Part of a small language model's weights: MLP 512 SwiGLU, rotary positions.
MLP neurons of a small language model. Each row is named by its layer, matrix (gate and up: input weights; down: output weights) and neuron, and shows model dimensions 80-175. Each number is 128 + 32 x the weight over its row's rms, rounded and kept within 0 to 255. Numbers have three digits each. A neuron's up and down rows have the sign that makes its largest values positive.
Before each neuron's rows, "fires after" lists the tokens most often just before its 100 highest values on Wikipedia text that the model never trained on; "fires before" lists the tokens most often just after its 100 highest values on Wikipedia text that the model never trained on.

fires after: "\n", " "
fires before: " ", "-", " F"
L3.gate486:129131106085080156097150104080135090145081145124167141154110074114059093130121131096030099145140194139157128140170142155158130164086109133126076210177100142129064115114108107147190142125104143147130147146133157110095160137098140087130131085143159127170142203161143129071148174176077122117
L3.up486:152112155095138156166115139156165133087114093145059198102144150130193120145112170151133153182158130138147111128135085185170167141105095155135193101160101218149115105144191090149162134121094102139160110166087093107108102151112127096135152175160075162136120061109124081152087179104132146142
L3.down486:107087074103130062148109136236108128166127118153111163136111151209120159163151126077083101128133127075159131153104144120154155117115155142105077142116146153160115116192162049135120143072138083135162134152113094120098093155128106154102125137133127155123120101124123076091121119127088171162

fires after: "ro", "s", "ra", "c", "ent", "t"
fires before: "s", "ance", "y", "red"
L3.gate448:125181138066122105122148101173140137114167180215148130079083103145130169182164149117132045155120131083128105103110199125126121129104097131075169165094134072136111088095195134113120144120163115118099057139156162115162103122169183160062148129139147101143118102127159105127115121115136130068
L3.up448:147156084153108159110111109145162117132135141098184046160133189108091099125147072144186109171119186074123102107139111102149173107183112141128155104112061133158099142132140163154218185113144092194092106103143137073138138117146114182139119110101141092117130097080205114175168158133105106103
L3.down448:082189116122121159147198190121147131059123139151114109163135182106101113128139103131075129135123117075159124168097141139113123161115076134140110106193128116140079167130103173087158147157094116104074063166132194147182127074120134138107097146125150131104164112092103142092171105136186054125

fires after: " S", "s", "st", "e", " "
fires before: "v", "ver", "b", "ies", "min", "ute"
L3.gate427:069116179075105193100107181133097136043143179129084130119085111164096109132093119113114114143119149131161162152169158144109066079139108069097203149130102144119120146142086154154157130067132116116121133176159148150082129124105112125150193111143098169182159139123115123180100147124081151095
L3.up427:102156177131132100103141156152081134055116149136076099094074134085117118115175143075101164074157098102121123088197124173107101107136104075112130136117129171125118134100126245165143082110197181127097150140089125159155071098150088139151122096093061132134142163137092183096119134187128115123
L3.down427:186154133140157140124116166111141078119176142147111096119160090089155168106173182239071116153149140201120111046138149079137086147138077142123140154131131151144077157179096143077139137117112105102143106092165146118128095172089121144084175137112117162161134125121128161102081148137080113060

fires after: "==", "===", " ==", " dis", " con", " per"
fires before: "\n", "ver", "al", "ct", "===", "S"
L3.gate256:161162106093070168058102060178170127118116169115152113136157134139127142115157150085124116084180096133141110161137140101104090161186174082158111115122097033131055161200155126092087131112098179098129138173149097078065128063096150089106104112125138117160154143091160200110081098175123116151
L3.up256:086160150104121179126180108165165110098135146117185129103110165137127173110090097152139178174129112056099102146109165125144152088121067094121144134166154161179120206089138190107170127122187148162172106176118163142133154103156115161124092110119106146161146173184150145104114113141081089139
L3.down256:100113133109101163116111141133161116100145156077184091084131125104102076118115147182129122164109148149103117110071163124155119128151110133120116082139113080131126167135131179083127119090143175070164138100124106104089071085159102154129067163140113161095090202140117156140150096099150122034

fires after: " C", "c", " a", " ex", "tra", "C"
fires before: "s", "at", "ang", "et", "age", "t"
L3.gate295:120111124090139120135153088110086076076091108170132158178148131109097156062128131140140103112163137091152133166142138116115127136180184152138102135092110126083133098156147126117161127150165091056112080118098032141094120122095102116101136085046168128114123109152121127126123090101158119144
L3.up295:067150086115105102118106193112152098139109087127147149133133085071124120127110189149137067101122119098106133115141104154118132143122119167178080077114147144086116096115107178158098149148126175105156140061153146117093112213188132166147090128092195126093137140121171133124150133182095144150
L3.down295:107111090124151079134116120124099131153127130127119146203170100064124115161114079146194137127099074113083146077092100101151166126176107112113177152101152107099091175148118173093188139129075120078070109130120073135101110117141154204146087147102146162126160135197136097137200109155106173125

fires after: " C", "c", "ro", " c", "ne", " Vi"
fires before: "s", "im", "t", "at", "e"
L3.gate267:115140112152089073108180129114114101144108152092096152114133140057089064120129160108080127156161127042173115104124139157139139154116123126132131121085086145151172113159075118164131091180133117063154079120193117093120092130136098145125096103119089112106125118162067106122117146159123199110
L3.up267:108139143157114133132103109139198123083125144117130166123117126136071094135167086084111121108100181034114143118127117150066102165140145103135133172157106146143103143081122076144115184157127103110151084055086098087148085131096163110151100062096084116119135116144181097159118106111104136137
L3.down267:167110124071118137096129178118107139167125150143154113066093118129109144153123164070180138110123082116069088145097159171118121100103168084088111120156044122128175103081168123089027172127107092172132117117161112143129099069152079057145134074100102149163140107138105144154168082143106108150

fires after: " f", "n", "b", "O", " O", "ra"
fires before: "er", "m", "ction", "or"
L3.gate223:170098187155216115103159136131113140106219140124077088098148173170123143127137083095150168037094148069137104156148137113087159162130135092152112142151126140110131132102184135182132144134128160090107115178153117120095155124119139181179122107195128101141158180163134143112139124117108129162
L3.up223:053118120145138134142146102084153163121160085140128134120085131150156132141142107128098108121127155155101095125153180157144101111136125123149175108123133055144123114132115201142156093172104088090063191142100212206171062125164136100158107093222150175137126138082177158145129133126129214158
L3.down223:124081127130127128054128076116130159113086123117154159119146124150119129086199114128139107137121174070174115141137222072122095082156105103110136134181140204143153141147149103089149117125170101156117102115112139142086138099059081123113144073110146126196133129145161163141133143163109097121

fires after: "app", "ur", "di", "c", "en", " con"
fires before: "s", "d", "ron", "x", "ved"
L3.gate6:115146190078116123064147154091156164121103136173082134136109063150058137155177159121145080155180075164119101162195140150118169074149148138128186179111157111087152171136122124072138139135116154157116050129155134154115097196113151147126159077130116082156130100167144155122178143081088153139
L3.up6:111116136125123120135116182164156113167116092144085153155147099123093168167174138154132117144196111095049121150204111161148097122117096099134129135074121153114160160175116103087099158104130197131128155142139149112180124137147131138132148144164158085148089135110129103091158120140125127177
L3.down6:092090172054148131113135130158157149101078118197142124172101115159133092156112101106173145129130075167097113077151136135145114110106176090135079153127109152149135096177085119150188099175141167108129171050100120138142088152096115105157144124111143111090146084109140104171168098167132102134

fires after: "==", "\n", " ==", "==="
fires before: "\n", "The", "In", "-", "B", "=="
L3.gate434:049158102137095130098107139137121131135115135176162128120161130084141133105093058081073139112178126127119128135107083115156130111144119141085150063122085173139160128100067099103133089122084093164084100149163154146100129161110195143059188138123132127139203175138113143093186098092086102108
L3.up434:125145192071141137122058135097150072117125106165155116144196112131122117091140143142156073163133111128130108162136147149095094108100123124143115064120128089163105122129195163115054133114097155087139113183171081100078147084117099158069110121137111127128140133131132133169115151135090136137
L3.down434:041134118086109216096083152164123062136119127189114128136117107103152182083105099195094110151160132097124150120120137199065109154132102150129158149140094118144089125121130136122118140082131146111088137130089129118053072112113115148092133109144139129118136173115117147068197185148045141144